config.yaml
hidden_size: 1024
hidden_act: "tanh_gelu"
bias: "all"
init_std_up: 0.0154
learning_rate: 0.000566
max_seq_len: 512
MLP neurons of a small language model. Each row is named by its layer, matrix (up: input weights) and neuron, and shows model dimensions 256-351. Each number is 500 + 25 x the weight over its row's rms, rounded and kept within 0 to 999. Numbers have three digits each.
After each neuron's rows, "fires in" lists the words (lower case) most often at its 100 highest values on Wikipedia text that the model never trained on.

L3.up3737:492541517526488492487490507484520467472485515485587503512510465485492478485496472487518482494475462497504489484529529503479482518505513527467507489513472463487509450543524511498500487533491461551526495531465534515506511530535517492492498531504496468453501475546484443492473540462476465473
fires in: "of", "the"

L3.up426:501523476453488505501547463527494504445508447521502493523475483521540508461514470488469515513459485499479488482515453498505481489492491535495522522498476539454494529529454503504467466490506537494498496508496545522495457504506504503486545498485470448499525519524548468522528491539485477502
fires in: "the", "by", "of", "at", "in"

L3.up1856:512504505490493516477471448514488490468494520521486538488532487484553472504504495418502495490438519489483484470547471521457540448527511506485478527517515513501483520528483519504491465522460545494513482530473509502464481513499515532496482487487527509483501525518527426512481502488493488516
fires in: "a", "first", "to", "the", "last"

L3.up68:512507497489543509514497492479483443485496493518480490488474483500462483461463520462476466496467485498501483485543502461529567435525535502497452502496502429488522437480507466515570534492519470519481487513480473539523498541541521500513514510503462487468492510514473541517501492487489502506
fires in: "the", "an"

L3.up3853:475495509514469473552462473474503523490500488496527528520508499521487499500555512484514506507497518479458497499527542492527506504487509496518477481516478420519516500456494478502540548554526470511512498495524506523522512527505474497461523471461505513492461487482483475552467479517501497504
fires in: "a", "that", "an", "to"

L3.up1477:506540517470521516541496448517496492423507490515491566503489477508496521462510475461451504480465470488511522515500519490485507479526502505468514513505478458473487482500455500488519503529486493552530483572466476505507506487489494528501537503480476477484498494518463495508492486497527468499
fires in: "the", "of", "2", "from", "a"

L3.up3264:485514488474552536526453469532541496469534540483490522525478458516507546531474494518492514455477458503505492527526542506480505511485502536482509505538501480495504513485508464489537512498455514516532456515471477523503478432462454491505510525503516519508488484512520473560481494484498463508
fires in: "to", "the", "moved"

L3.up3992:461531483507562501499513477507533494445466490487510491489458477498462514468481506473513469490485484502509461465530484492513474524490540496495523523505432505483535440502505514522495489499474458530507477499480525489505511495515505474535518473469491484476496529503484513536463534557525476507
fires in: "as", "like", "of", "often", "available", "that"

L3.up2880:484506523497482477533541518511517484467507497483510532516499471528469511461500477522473502481508467527499509516509504508543479500483524526478517538520483480552533532456501500477498516479496521565484513502545567513502499540493477498517556515530506478560497481485509492466496483485533450484
fires in: "in", "of", "from", "on"

L3.up2424:496504478508501500533478487508505486490501474492519487516486477499486505476486513479489501501460476506492478464520511540480515525521522489492489464532509519474515496555489500548491498527456508489507523545484513480525477512497499499459506475530523487487476504506500487517508481523478503463
fires in: "in", "the", "party"

L3.up1254:500459528498532510514493523578523516494525505493522555462523509530460460456517547474500498472499508509491483482502537472540525500526479535508501496479482482426495517521493513501493529528462502515476490547486520505500512535534529476512521526522534480496456496502531505500476479539533506499
fires in: "all", "two", "of", "three", "the", "many"

L3.up3771:546485491452492468544506486524525492523486501504533533445530519476436542468531494487512471530523498544519537461501538478527493506500525499510471491497489522473490476490501523521470520533475495509488436501504499495497524515499518497482494481507492517511477495528535507519437509503509461496
fires in: "all", "some", "many", "several", "various"

L3.up2849:509534529492513502528527494493483518473491456489486535482464505487496506445496513495492471485473471541494515505507516501541471530490516549500513501494533482487483467521498460495475500513497534508520540568487493516511522451559502503423457513526462497492546490531495523588516490457532495492
fires in: "of", "to", "the", "a", "into"

L3.up2084:492535462470516505483509473513522493461541528517501523512445500540501519489521469489460489499482497498481478530499502495495507545512528540482490500511504496501496474485501497491555457524490481542468458493500523509525474516513488504495534507515480526452480492510473490482506455494484479528
fires in: "of", "for", "on", "at", "du", "against"

L3.up814:506532500535506548487514524478535501515509476491515510548525470497456537488511498517497534490503506479505479509517463498506511501474524544553482522494519471524523491544522504558518551501507470498527484494469524534491503503521517510495503516459454487491472536497531511520522485508483451510
fires in: "to", "the", "through", "a"

L3.up3097:503543494473478492537477476522506460502519456520500492521489489499500543491515543481487480473435460515499465524513495500474520521490511505506454492478503508497520513522504517529500496502497516482528506538462498526516497452525486503459472524489472462519482498497532502520475440471563508467
fires in: "the", "on", "at", "in", "into", "to"

L3.up213:494480473493533504546514475491459476500486473463510499509479495496482460494554536508463483460445454528485517449530521529535502499568488487474559527456477494480524505483501452499504514562491520466480521517493476436499545467491475505494506515501454534501483507489505485528522496476517515477
fires in: "the", "while", "and", "is"

L3.up193:512493441501541484480498539497494482494472493494500529516520506491512510429546506469480500517532483446467502549493517515479500503480527556467485498462468485486528514469499496498486468526471493549514491536513529510492514517455506429499486517466521507467488462560475452501521469541528513472
fires in: "s", "best", "most", "one", "the", "first"

L3.up3056:469516460511518479498497495477483464505476530509471534500508478481536505470481541513495537493484502496523482505513472559515546485523505517449510527473501481522467444517513523503497488547507491467533461522507522470478527519496516485504523490470492507526502506470474453532498487489483491493
fires in: "the"

L3.up1623:494501485482489501510539497508503541492489478532517532502496479486521496494444491488476460485478524498481449494497544483513575490496495493537482493501474424479508487462478519567515492501513519550521482485493495491559477488517512486467516487490474539488507515495525444519517503505522496485
fires in: "the", "best", "by", "as"

L3.up2257:500482529487525496527469469477511505494494477518476513497506501508482469485460511501457509488478478539496534523526482482537497446538499483483485526528507495543537496505528487502564457488462525486478459509506470505473514498484479510494483486513510503528499448479502533565476469527523498470
fires in: "an", "anker", "anoual", "anion"

L3.up113:493488531604490478541479460501523512476505480489508479503507505482454481488492546491521506523436487512496486495507515523502523504502500497485461488502512434481498527501494482570510532498498532467506472527499509519516505480527516482490554486512527473488484456505481517548461486482534512525
fires in: "in", "the", "incumbent", "a"

L3.up3099:489541517538501506526459472471504483497516479542518489478511508496503484499480552507483462524499460534482504528505498463512547533508501495507502525538439491517493503478526450506508532484501500539494484504485489511469512493570488482519541507510488540524498524478506534518488472507444493488
fires in: "with", "to", "from", "the", "led"

L3.up3370:481527542508500518501464490479518519491556499491470479483525477478450510523500524476471477516530496478477448523491500469524552495497510523519473496478494440504475512480543504530466478483507502524548471512478498484500454510513488448498537476498551494492508514510489545514479502506456499507
fires in: "the", "atl", "bri", "mch"

L3.up3872:513496484476504503481486462529516513466472487521494481489503486485507526480535503500492457520498436472489520502535476483487537493493534572452472519515517498508514524536543489500474534539494520514471523519459497483513517514496504480488510505497481532523486504519542476530530518516505497498
fires in: "and", "to", "or"

L3.up317:492488485486518483472453458488508516491502466515494502472550504483505470504461475471465481511501512487501498515529526503554498496498504512486526523518497500533505485533460458521531488526519479554485469515511450537501475518471520506481509537490529463480506502523515491531489510517462481499
fires in: "a"

L3.up1440:513504481473533518503511476463491515493530494504496502519484493502493508467489475507510529482511457516521525438518461497526471499549526535474474547539492493464518492523517477514537473497485470520501498531466510493481492507519507490502528513491528491476506517533537507491505520464472515516
fires in: "the", "between", "either"

L3.up3393:509537520486483535559522475523505468500520492500477512518494463487509488491481521500489508497449507502492456517563513500498473507534534477492510487497468488490523475468477508531514459504487497550487433480466541477475480516518484494480483491478523539514528520504503499505494508498524502521
fires in: "the", "of", "from", "coach"

L3.up195:506552493520493531490517535505481498486541471512509500483464472506521557510539476479496447496512492517491478515481486458511518479512474518513469512501550476461499491483528481528524496482531488507519473505470496472523483454540474493466517487544515511471453505498504477501480463515466505494
fires in: "the", "best", "by", "of"

L3.up1868:498484487493505475530510479544527492508521498479498539482510490485511526505481530494486498520495517510525520525527532533515548492506522510560487508522474499455533509494501480542464496515508476525476508465530486468509499506464496509492500497463527516464461517521500502548465549521521492519
fires in: "a", "how", "the", "like", "as", "too"

L3.up941:514507478505528510537463482492488503509518476509469534490450478490454536495485479503506538482476465529514530464480503504529492480499485573476504502501486489487512481525501527522504528520427477496507518559465544518509501472494467488472514574492488508495479471502515493520516450493518487497
fires in: "not", "never", "el"

L3.up1872:477490517489537524552483458500536493500525483496519473487510465503496514468451506508459465488467439534522503488533499552488469536503520505510500527517480493488495495544478500530534486500476478489497486526463490494536487464462488492521538471522502486519483500478536535552529498491501477493
fires in: "to", "the", "into", "from"

L3.up8:508506479502478483534467514510511512494537504489504477521486476520476500518471518441484479527474505492478448498570541519524523482545517509491516497493468433465491494472557502491533470491489502551439500456487514510499468547452446483451535479498519497473542498498545503484455504502480526500
fires in: "a", "an", "the", "also", "is"

L3.up2472:480517496515530482563476523507525507485503470521509543527536461519497497497506529490488503484448498497522492492487511489542484504483513548501516478501494480531513485531471497473510489534471523544510448556491566537444499536467539480469474534486532541494491496514508532540465507506474463475
fires in: "a"

L3.up3304:535465483475519496485459494489496468499499457533457503497515474522468496436517463517497544482511484462474485520548503516490451500490541547517470509496509480518493537526510515519460507535512499513511454517516566515506557503520512508450506496513549476493475511466483488520494501482496500432
fires in: "the"

L3.up2203:484486517557475488519507474547505467469501471510502497497518501512465492503464518466477477514480507478478508527571492517517517499526484516499477519495491471499502444469487496519490515491467491484491461558493525503486471532506490456468500474449498486489538481501499504525435469480509491519
fires in: "as", "and", "a", "the"

L3.up2087:511543531489556510539525480475514520431465493474510471498472473512469514505482512510481513534464479512466478503511558515458503556460539475544511516558456485438526473579475475532536514497507479471504490516477502513533466518534539513500519494507491525508469553496480516536475478539477544510
fires in: "the", "on", "stranraer", "flown", "linfield"

L3.up751:473496465487533452536483503534499443489491502500537514477501501529529506486505505507468526491475513524501491462542477472526465478521502450487498528480439512490492490486519535534472483492489511523511530523491482552516512509493528514473525489547529565457452535487522481520456482468461494520
fires in: "with", "the", "a", "features", "included"

L3.up942:507510490476492524508541522513511494498514466542506518524480492471493558482493474503490457487491499513467485515506513488488518493499520496490460507517438460469468518545521499488562468501491459528469533516465493505484480517540475490470482508494464507497517503473530518465546513536462492536
fires in: "the", "of", "on"

L3.up2561:501547464502488502524506504553494515495565499497492508510494468508472473525536525467517487519464472527490511491534504515477501483545478517494463502519478515520500509482487489523500476543492522552483468495482500507502490480527481495475517589492572519490456519471502468504520469499450463481
fires in: "the", "to", "you", "my", "it"

L3.up400:474474461482488508538501476482537483478494480511504502487491474503525518499524470491475509446474460489505479504485471499529504508494537509459524518517512492478499463516521492470495507541458458525493512535497526543510476455499504499520515536477479486485468460537519473503486490503483474484
fires in: "of", "the"

L3.up745:513481482486490462494505520481498518477487518476509488499523493490461514450488537460521450487499496476471456476550503473499503484527482487476482548550467441518500488499502511541461522534489502545513486552481545521492473516510472471512510499468477497559489499489470525508498481492549434518
fires in: "most", "the", "of", "important", "largely"

L3.up2822:501511489529579505504467481504515489510522495468553475531480483499469474460485534509480499496459489488486481497547512495468525491552490489519503500500506485492526475538484520503503511524427492508504489530482484519508479489471509449480482495463524496471520497498454504515525526495519516494
fires in: "the", "first", "most", "main"

L3.up4046:503504463460500511479486505563496505454492528508465499530485487554527485469551486477487506451484475520464521541512507510501467515522502538472509492544508484485529537506461475492491503531510523544524500525488526537523522496528509498517509520486509507503501484511486520498494468461480456526
fires in: "of", "to"

L3.up3432:504494527508529521538493457486522470525525507526494545543481469520480469527467516446472478472482493503503452516558473521530507467496478541507460503523511512469478497552520487544502528502475474472524488549528475500504469468506529503470428487485509431548479490518521474581516522455487512486
fires in: "the", "into", "exit", "continues", "to"

L3.up989:523528437479506492452513482522455516489505510475518455522517508509505529440534446494483502477511503497480506479536509488500495469466537530479485508506525494483492457523545480575467473520487488533463496545477537505475498472484495463484477502470527477507483488510490465486544471477495504491
fires in: "the", "of", "best", "that"

L3.up2310:489503521494466447562491533520496508500512478573500527495552482485500499468488493485507492503503527505481511573490521484500538505515557498493531549466473539526474493474495499490519503504496474528468447486507538515481523526497480462466470508486510489466493543491588508511478459519473472493
fires in: "the", "a", "of", "by", "director"

L3.up629:493520514517491543492471508506521508510546520515550473513521492516488518516519472477516480506498482509524494522527491469514509505480515567435507537546481504452511470571497502518482494501479513531557509531504480508485491498516487464493495449463488482473517520493515498491487476490473472497
fires in: "of", "the", "d", "m"

L3.up4011:490501501519512510554447452511493489503488486497547487497488494479484469466476513482479443539494447487489487518531490515516482504493526475474483496516496500476494494532493514505527501516471517496540483519448491494535422508510496511516522482517504443531438503514507450494513514466484467509
fires in: "in", "the", "of", "through"

L3.up3879:465506484495514450539443488480541500497539504504534485504524482521481499494516563485473474493471483489499472510468500466555524506501511496522507463482511434513502502492500495535484536507496517514531521524502459538493495482478527465483524504445512483489469456528498541521466453559449474534
fires in: "a", "atl"

L3.up1905:504501466504508472533496487524505470508498457486514514490521502520524449479485515471480502477470513511507467484572496492524524468561479479473508506503505460496513449539501481500513502514455509477478496541495504469521528501500541482526506491500485491474468505480498467587480496513504512506
fires in: "the", "such", "other"

L3.up987:527512514524491505474541459526462490536454520559503546501511492504499547474511547486471501519508499527466489522525512533488485532543519519493477511560504508499513485513455496514535489525495468527499509533485462517530512544529525506486509483497492512503545524460558534487529493542530484510
fires in: "to", "of", "against", "the", "by", "from"

L3.up972:489456502509515501535468458541501469478512495505493537527481482527493487522502487449509517475471466553481464496512539494477483490490508487488453477517516529541500507498468511495491491472533525469506510542490491538516457487487496496500502488496495505472515499479513493499513497452519507513
fires in: "the", "in", "when", "while", "a", "with"

L3.up3106:502540499483497495512506523537510520484510491483565500493512484521507546502510477497481457505475525519490448510535542536464513497494496513487511516525502484487503456475463536524485493483503518560533496512514555522499479467506529514501520491510509512542487516493507508519507486500469487468
fires in: "the", "of", "in", "boat", "from"

L3.up2877:506510441469500508543509518520511488512522517500525513526485501542526525524499495495496510506506468495473491529476508473526511576508473510494447476514491478474527489469470508509491504463544513504536495510532551485495500485549490502470507493522559474446534516531503486514495495523505483536
fires in: "of", "for", "against", "among"

L3.up1457:503535483525500506515502510480530470482487484558504528531481483531480522447469492478462487512495515518504526500536511493485500480524486508466464515513472508430487466475477471550505498495517509548468460539485492499486527497533532471514526470501535521510507525488537492512484483506540462515
fires in: "the", "of", "with", "by", "to"

L3.up3533:491538510501494469526506502459497484487506485504501546530513455548460524512525503484483508502482466497480476523486486510480481545494485531479467512522486476489521511547483494515510505524482530451508490504503534507495515530482466501539506484464508527511515490524538507535488524462438497503
fires in: "the", "s", "an"

L3.up1030:518495486505522499513489515513499510412511473518547519529494487514477540491491532506472531486522493514485467529527524524499502518529532500506517480523436510490511513544543477506473491509472492479528476480474492497484503526499470484538509518478508465506490478532534517516539511484464473500
fires in: "the", "to", "into", "a", "again", "become"

L3.up397:514565464478498511482530504498514459463514495541495517475474486518483502507498478490513503497464502514499479512509474491539480475544521510431479496514480476483510496537531509483493523518477499544465490496487500505482532505527526527496517501481467500471556479513488511500505509515472454521
fires in: "the", "of", "from"

L3.up3607:490508468488507498504505494499502493497546424489516504523500494511498509513542471428478486452480496497458494517525476500494523522506532504526464474523489477502511516508501510533479528483517541501514481505497517505521466500526508501464537511488510504458505491512501527497485498531461517492
fires in: "the", "in", "for", "by", "of"

L3.up3018:510523483551459491478468511508500505506526517501483525491480487485475469481493528481502451508456465490474462464508485506559555493523539502483502483513499476533535471463483507468515515515478493509493487478472491516509458496496530483453536488466498531490497476498504524527445483516518507485
fires in: "the", "a"

L3.up2116:494521436485551469510517528524488530512478503478508502562524492478524498475489491496480499495520479477483536518504496487513512472512523541477513524539524499502509441508499491496503515573522483555483421529474498525459554495518495486474520464500476517520478514466512482458521519454518490498
fires in: "the", "of", "and", "help", "their"

L3.up1985:521515475504541513541496480494500498487495519563480530512477467501495530451476484522538464484530521526478522478448528482512550493488504511515510531486451465452522466508511488480496487515489505521479498521484538530473476472479486484538502490482518488523503458513525512498516486494479422494
fires in: "of", "the", "to", "allergic"

L3.up2104:530533476463504489494486491572502521505528484545502478482519503502493523522561462500517439497448461509491536494572495492498479506522537517475520499532498467515505488504527486509486509512502536520496482497490521498502481484511564477499523527512486511498550529501534502499531539491504469501
fires in: "of", "to", "in", "from", "and"

L3.up52:494516498506535483501495512518497481532478476508532503489489506509482514481484510500474435515488505484493504534533507507510495501526528509461481525496486492542514502477493452487555460500500521523444498501484508525543507517481476484486500512475504474450500505503539497492520484512472453514
fires in: "a", "the"

L3.up3827:504499471483487466524491474510512491510510506511531547504515485503484537519494481424459547496480480517477537469492446491530514500491503520481513494528489436538481434495559529543504514553481514481523503539480484470517508490489500501471531522473480508502506456527515484536513501519488463535
fires in: "and", "or", "who", "had", "that", "with"

L3.up3569:495534488507520500501510490522505546510545492506534487571487513494493523488544417476531488453485460498541482539480552456521491500523505495488523524526527445533502533495525512509491510496514501557499507484500514502487483505476483475498530498543498464518491456515522473453538483510525502512
fires in: "to", "that", "t"

L3.up2341:489483463526503502496504495529511462493470467510466504456494492500449507500508469476481495476487479517468495540528540519521437500497533486516442496514458507509512511484455529566481482534500529493495465491519488503502512502478513495504482530478493475494511526471551514475513539542520471498
fires in: "which", "that", "to", "on", "the", "for"

L3.up1108:512509529470463502514482489561539476474518509483480559503487485493452467506515525423513485507491485506488497492558471493505512423544502468527496499492485485503492496511470477489501479540489469508494478492508501465513463524463508497494490464483520512506479506511528513499502518502531511511
fires in: "the", "on", "upon", "a"

L3.up50:520547466488500513508455498467481497526478487484523507517514515507516485519501491478466529456464442509474499502484520545512526510528465546467459508467467526467498505483483512486500462499539494491560472531471523490482478449505530469454531517506474507508508491536503495494478488496477490518
fires in: "at", "upper", "el", "dumerilii", "al"

L3.up3306:510527505499469526509488525500546508449542480483474536507471472499531466465456464449486490520493499493476469514519483480478521516547540511475531492521472488487490492505453497528488468482473456519517490549491516510507504569493481461493512496500520483508540507502480495518500512515522511499
fires in: "for", "of", "a", "the", "to"

L3.up3347:491545493497502501506507515488517449493497505514530536489514471507500522461501476442498496524476499524497475502558495505516485535482496509489470529516478466472521495468513512496558484486468488535507479475503516486507495513502502484481512482517477494482491540503524451516503470527475483512
fires in: "of", "the", "in", "for"

L3.up2756:518511479487480453520519470501477487471452517554453542515513475497498556465520521470453518493488488528499487515535527507504505515482482562528512528515483535522480490483503473510485513491496449528493492479478505532469437525520489502506526471479514477505530514534565489483501547513461488499
fires in: "the", "included", "announced", "cast"

L3.up2632:503546421496484469522494501502482476492493482558517494515509501491518473474466489478528510497467518492481459473548482478521482529536523538486522532523436501480517461505503537503452560539467476538483487482465480507494545528527481468487516507493497530502506490482497462506509447528460468494
fires in: "the", "of"

L3.up1611:505543516470503507513473491517464504476522476443513513505485461492533498490483502479482483499464494484514474523565497490490514499478513505487489535552490501498500463506491478515495495553407458514501455524491495492484495468483484493510506494476550500482527449509509510495537516500499499483
fires in: "to", "the", "a"

L3.up1270:524510494477495523533511482523502491473489475520533488531526499524516493496534505485474500500496448468486499509545458510496521493497518501496457519518512466495524554515467476510466478537486450476505442494486507540519512500485516495495473534506518482497473528567474475542541526530459535476
fires in: "and", "of", "to", "the"

L3.up2921:521491467500478513474493470477493504469494441479495506491461473519499524474478498481500530503488505521489470472534456491504471473510470487500488494496481525494514494510470498487548469465458476472474458548503497513500517469501480485518519534544495493509549450523481490521462490509506492489
fires in: "an", "anker", "anoual", "indeterminate", "anion", "indet"

L3.up3181:500496488474516493498519466467585526468489441513531523489450471501477518457464461493496448501502505506496519481470452483492498466535511551524513528521429513475491489529510512471502499502511476510492505559451531508509464478504517494523509488521543501504516429530490529533486554468529489510
fires in: "the", "of", "from"

L3.up3476:498509494528524510525512515494545481430538504500501486542470472501498511527507530457512478478494465487494492546467464509491477522478471528525493531524512516483505467489496515512525523516473534515553490538509489489502500477508480466450501504498478479510523481570542483509539488491457490495
fires in: "the", "to", "w", "encapsulins"

L3.up3015:464520470471494490473493535518518517507475517471545495514516502514542534521520469494493511503528474479521511507500514501497493511473499553509536520491468523519507492500512497457509531511489546519537492524511525574484472472516536446518532479509521490485491477541502473504533491457460496431
fires in: "the", "to", "a", "of"

L3.up1675:508516498483534500509472526483508503493514509533484513533484481545482499518522528502479476479445469487515459514540517521537507525547481533456508505526474473501493517546506504524518505523437527532474466554490493523476476492490457492464503528488491506471485479501519509539515479478473507492
fires in: "and", "the"

L3.up1759:477567486507481511541493468488479511491534526515503512470532478481466507455498527504499495517480460512484481496540507476489509512496530497484511495544433470512528459480497505499492540472504433528495481467504509492492517512516507500510469471487491502506497520496520494465460566504481480564
fires in: "for", "the"

L3.up4030:524526477490519523501519483520521471461523514488527512512532460525534532472554488489544500459522475519538503523474512478500477503497548535472501518474487483467541458510516510519493511510494542544500454472470508525515496509484452484450495487491462510489458525581503506489500506504477513519
fires in: "s", "rock", "100", "acoustic", "contemporary", "open"

L3.up1944:505475492471499531506504479522484492522500510562488513514533485473520510511490492533469492518498513545476468468499545491492502503551539550460460508526488510482497537517461512517489462530470453507463480513438499489498490553527508490499512512479489507457486508559528456470509540494499505503
fires in: "and", "the", "best", "then", "of"

L3.up1911:493502518531474456537493467503523492493536476510489550504503481478508520526481464500499476513501510508471483521459508519447510483514499511498474510507463470467476509529492507523547427519501516495521487522455486488470432513537478528460526522501516493440522516501503507558476478518468483511
fires in: "the", "s", "of", "in", "most", "leptalpheus"

L3.up538:512507492516533512472510516480485455474458514508557509547499485459473439434482499461498461520501482464522473523566504531469507488513509525472512501512486494479498467507457488489476515518501497532532454454462505518506527499539482480490473487472516473517511520466511512516510430487488484512
fires in: "to", "the"

L3.up3032:463545461537468516517493536536505500486519477523523471470505473494485477456493469483521455531503506516455537488504493479468483457514497531473463479488499505479510524487478519512527481517492533558515447510485509489488491512505498506439517534503535552466476508516531487523470474511480483491
fires in: "the", "la", "laurel"

L3.up351:494495516500512512526477451519543477459556498511502470526520490526488523479464497494507475500519429497527516504506496507521474437517521515507527529553498505526553487539486484526485465467479515507496510494463497478488492495470460513482536511503550501515500427520489458501482521458510500522
fires in: "to", "not", "t", "will", "cannot"

L3.up602:556489451539509515519492472502502473502514478513472482520463440499497493486481502503490520462493500494460453510530469528486492494506482475498476495518508482509514492501472478496508486488420507495513515581479497523530484487522483485483484493491501521553526495510488487534487464482522474488
fires in: "an", "anion", "grigorovich"

L3.up69:514499508492563540532513487489482557467506469519516515527426488504449541470497525529507501527517474498537485519452477535485537488505519524493494565491459470510516451588547466507500521520518482515492501505495559526505497491531490478473514512515475468510477480511488472524511530442474483509
fires in: "to"

L3.up231:510579486488515519489532479551487517489489499555492519487495480488510543441514477504509497471490498490482494485524428471478517476512478496495485519481503478491489534531478500531541492453495529554508493509483474462508461492544481492462507542482535524507499513519498477515483521534480491521
fires in: "the"

L3.up1791:481476497530531500526526474506480417498480470505499535497462463527499476499516518516524526483437445496548450468530463506527486501549478513471495522469452543483500479488493526523543494550492512487483496505517507504521483452503503506501511522532488500528486524506455465545523496509537489448
fires in: "and", "adhesion"

L3.up2029:529507494486515500564487490517478470476523484510501550504487475497518482536498476498497506509469500500518502465525523488479520493513499492503525506481488487520518475528503479523452471549474522463492521534537477518485499500478521503528525522498496516502500510518503495558553498484491479451
fires in: "and", "scorers"

L3.up3870:525516469477506501498500461520499502504499471486545468506480488467521550464452461521474474507505473499480492518527498501529505540483541524518505558507491451477508492527506493511548503476488511512515516548477503502495454500540506490542514511494494519503520502515515502543496504485479497543
fires in: "the", "their", "his", "of"

L3.up2432:490503514493503496508504518500537453492515454521513533500465510550505502491521510492476495522513488475488510505508495496526545511552506506491484490504525502517501497491464506487487498521506466498529473508450525562461507522545545511496509536460514491503520456531530514518505481474485459508
fires in: "the", "to", "against", "second", "of", "by"

L3.up170:508502512529494511531475484521480499469509524529525521496492472492483489473495526461555459508501488475494462526530471500470473516525507489485486514520450507512513493532519492521519483473454476522526471506498546469482505530524450469470503502488508548497498502502561494507509507500475477543
fires in: "a", "as", "the", "to", "became", "assistant"

L3.up287:487517464528504495508523507491498535483499490484498496534492441547459515496523527487524483498487496474518486479526474480511461464526504539514481551506473499504506480513485501475533555502456476521523485491468510529501499501491510505521534522526516496497496451506480518499500499489475524456
fires in: "not", "t", "to"